Weights of a small GPT-style language model, trained from scratch on English Wikipedia.
Size: 8 heads of 96, vocabulary 25177.
Training: a variant of Muon for these matrices, 1200M tokens.
MLP neurons of a small language model. Each row is named by its layer, matrix (up: input weights; down: output weights) and neuron, and shows model dimensions 144-239. Each number is 500 + 40 x the weight over its row's rms, rounded and kept within 0 to 999. Numbers have three digits each.
After each neuron's rows, "fires on" lists the tokens most often at its 100 highest values on Wikipedia text that the model never trained on.

L6.up2453:519472476461463544529496482543474528574535531521514476551562512597610529574503591453473509492503450501524531472516475510480532552518461441509495466493490435485475463513512533526450489515492495476452517430504550523480585566520489505537472532480495457486520464507458512454457537516452521561
L6.down2453:509526522510566538481506485535503529469503467483503563450473525507453545539518466530482508541547533480534477569495567534534525477485497480531530499484475533536465494486514466514508480510494517549512446528547476510509498553447523554513535505553469527517461491458394492500538554488496519563
fires on: " U", " Ab", " Ad", " all", " All", " the"

L6.up273:551521454466499507451432460492461473497484500491428482495419593477492496536509518479529480467462527504492507489530486538415485482462484498555545492522464519464475566489435490572510512600499542582504487524502532509592550506489413497470510523487467486576553422486433511472540486436445611470
L6.down273:489515493451529550562584510493482502476496516484532531456509552517489449537481516521518494542479550486504538508446491539495475433546479563517549540472420462510527511469540476530492449454520488531495515453522523464525574456555494506493530514513532505535557462517486562490485374412524578484
fires on: "1", " French", " States", "é"

L6.up2439:496522485548487517555396533554581454497485560526489451454540570422514580524432479509505467440577462488521461507555485551519544598450491509517417547528428467495487488498467438516568519511535542460514529472542469538482582462464445524468497482565512487517522478492513536465463523462507474521
L6.down2439:436567528541477581465625400439609459589568424438471522526504456447490537533498527510573547453449519485484507546494467524492513527462456447518535502560526505536508522529455502493500535560545499531491467591479521581504478508458423494495530471493511502514465487477460502542481574483502495542
fires on: "2", "3", "p", "ad", "ap"

L6.up1350:508578530465499512500535484423499511468440591478455562419498535468456548527507492488443476484506505521566538530519424470548504535532519495460508419498451504507541503495498617498499407507452494502450529394479583534507491508548520482503518500528526561491462409462503459457462540473496451484
L6.down1350:506512491488471495558558456460495475474547496490504523457487551494504594439537526565452535453562559504488531441518392511508508593563464525457496521482481560468507549482520512512479418470504479474477519438529535539454466619419528500502492482559554512521540490496524531497464447413537505459
fires on: " De", " de", " al", " du", " Di"

L6.up5:540533501523469468498570506489524471467478513491527506490463557546413584510513465487499463444431505476477533578404441503401481469433505472523400512525489489509494503441432516500519493489538417451462531437504529496505505455475513531511540478526507523550496514534463490481436484454487471449
L6.down5:430526471519505428568511532477489516514482485479506597451561474557446502444523477538520478467443454539525446462428548485501468551444594553407524547520536512484470524486514497494489546586506485457518514528459547536480551410467500502542479428516487510519468482388446489525502564492528532406
fires on: "2", " She", " her", "She", " Hard", " she"

L6.up365:492488531529592480500481496497452535444476501520462523536525492532462553442516546505586517483586521510515564565520473542465504395422566486562522514493493469469423479439458474599499550528509511411478519528497511462500496594571500475512523512508461425482519526483465509497515456525533432544
L6.down365:505480519471443432501505577507540511529463443566491460462525436515511460506496447425477451534448436488458465503465501463454475578504501624472541425506530481467537506492425510457562434518490506584496499469517532551468571515364503500401480508519573530491523476485424511459524588495413430469
fires on: " ", " September", " December", " the"

L6.up1121:472472507503505474531534478531484478524505346448467442535521453464490525586515525452462557428468437403588560516445500505425602535582458452503512522512510509527516514478506517555557498444524480423524495531478490438579504464553433428524475565476572439467433470565478466508489476472490489475
L6.down1121:479527451452571568548519535488545510491511575513547526565460500488498454538500499515493551460564503565505520543529507508469452541510507477555459526452510488478465517442452450488454513499483473528433534526506483451481550508527458500490550506437444541499492515456523405492541535505470514538
fires on: " B", "t", "end"

L6.up2632:523523467518485475542510509535548483415531440489439504446535517451505490475515404528515510463484464473421463522461506496544483485477550439520459585516497445498515466535468493526428452521479490482485470507499519472496419535486466463500544478484529508535456470492415459506508498576501503602
L6.down2632:503496507485591434529476568554499536400493550476515460465458517553426449516501514517501495501460483419569475471536444500541544470444488513503487507482491522463519483509516536476482515441572443532488517490529531492539533506486493523501524509453490455550532390499498450520526489551517480467
fires on: " F", " f"

L6.up2012:486538479487506566490480467501442486451425564570430510471518429448523519453563467527474478516512485512469481487496495554472464513508557492423502484493465492526521474425472544437505409508427503448513515493469492491505461581510552539509463512521484517432486498502389502514486538507506458509
L6.down2012:472497545519502432474466493478465496512484545521447473438519503577492478536500428460513464515476491516471545452524508517496506506450428476428530567514520460482506537523585543523488445474441429523498447503481450441480528457472426518437480531574491524526498561505447460486529523449490496479
fires on: "5", " Bu", " De", " bo", " Bre", " Bo"

L6.up2303:562511493465522461484584489482438491471597501473467542553544503516499454493535468473450489449503508386546457474456539523550500538398563518483480481389471454487562565540503519459545518537493506461503487499420478541498476509513491473477537590513488511538509491497458506523506445568487459426
L6.down2303:462518450529481484494514541515523507408519489495572477499575533542547511522499560467499510544436552515533473493494501552465536472449490487536511466502497562539469499493502558431524604453534459542468470549470496531478519471525509493516509541511479467567457426506438456449533535516465505521
fires on: "B", " B", " b", " F", " g", " G"

L6.up89:521528536518459481509509507517521553471505482525545513493449525562386461541486493564517473471498567534491464488491514482507464461549503570493447524477548531498475515506572501574500512489464443538551531448533508520505508464490463443544488508564526513558499445497440426541410503492531538430
L6.down89:572484527501489518511433505538480482489527510507555515593505450479467527495539441477539466579526559464464530533427551493437449480509467496473457471441523493533499509550527489545504439538490440460501574464472510512461556434462471424523580569527479502456493436510477467514499511454382489407
fires on: "3", "1", "ass", "4", "8", "š"

L6.up1526:513490503513553503446501491444481531564510508513517492576518468472447494480502520556456566485499521487484504511424453463500472513526448487553434464447473539528490499449475470471498485502496529443523527452552442652590507605453509495499459485530466478511458448463546552428491464551479474427
L6.down1526:516527441540513432539458479419470487541513504421468460499502520495514455448488471494449537525491433448530593583511414473561520456440511507463505456483470446447509503494498471461592468459455450564483516448531508460526479507475452509477475486526526525536552462476439552463524486492519513445
fires on: " p", " P", "–", " well", "9"

L6.up1937:523536528543499503425488523548482517509460506466536507504449428423501454529434397443531496510536476487486512492522475514552490431466510539542514436507495508511559488544572503484486491527544485357434535511475460492488508555439439526470487554497574544502407490497553511511582520502538455554
L6.down1937:526575534459472471485440550507481476549490465502507514526566480436526495511372536524469514475591475440522489444474422531478484514488558494483516516461456527545463495525530517441540542510568538511489469487462483464489506475483451515464540570511461492454512558488509484509534475503441544452
fires on: " V", "V", " v", "v"

L6.up2657:516552481578478523419507534432542457431485404481549470439553559529434439469552485572495522490484517464478485520506485568535526470529550485439459556446488462497490539483447507519513526491553488474492438461466466471497557559465422525517565520473468558544488510517499489442486541520494455420
L6.down2657:495544576546501468610505461510561513529537555528577534560520613516506461453526508513505482531494561524538469572462516546495559428494552524437493468550494454501510523554435546432561449535447406495499547528518437567528520478487502496456516457485448526542385460610456497442539495510516488557
fires on: "4", "6", " g"

L6.up1144:558551527540453457451494460483579557537460457436464509471488463499548473492501570518511515482379539434419485526532539508546431510496393490582529488463511514444495505466560540464571543530543539469517497547503468559509505539440539447485507504507472465536576445578543541533481546547512524507
L6.down1144:431529529494461478499465571460478474484514527454489488437467503521540522479587555472556471599473503602577522573509527462485480368499507508430503503531529499465579526538422480514542515525513525490541494499501570481451513526454526565475474628440536479438516543500460425536519499482509487462
fires on: "\n", "9", "ug", " the"

L6.up2506:388515451519503453448538370431446516470539517485472553456521461556560548493494596546486542511453557533544506448529467502415570555512467462525521516563525556512505487531491473503529517484516499521539491486506518577427551546526450473501456423495524490499528497499483470490509539482498528480
L6.down2506:460512550508545461496481450507599513546535459493526569491497528490492433506522447514485506487524536459445516532488555452372431497457488507503550517461507530488525573508491515475481505416457465571453459492538485430520545450528505546477498548422558530500503503513467511527550524475488441562
fires on: " De", " de", " in", " Re", " Me", " Ne"

L6.up1741:521553527515491458440464520480431439463476546534444559496446479427482492459437467575522503470536462470482505465501508523526502489454478470464428427510528453533497497486511539489575480466471470482506503540508459484529500533530546483490488527528530554483500475504536533497461451522445516474
L6.down1741:520528573550472471446510486482504505481537484453498476531510548577497532470475478529452499519519556514507478456460504504497560442435561507464492490462628527534549567525484596510599485514487449422513537466547468455535496443512490471409459496539532473497539526568493534469509530538545498481
fires on: " P", "3", " Ford", " p", " Wood", " Pal"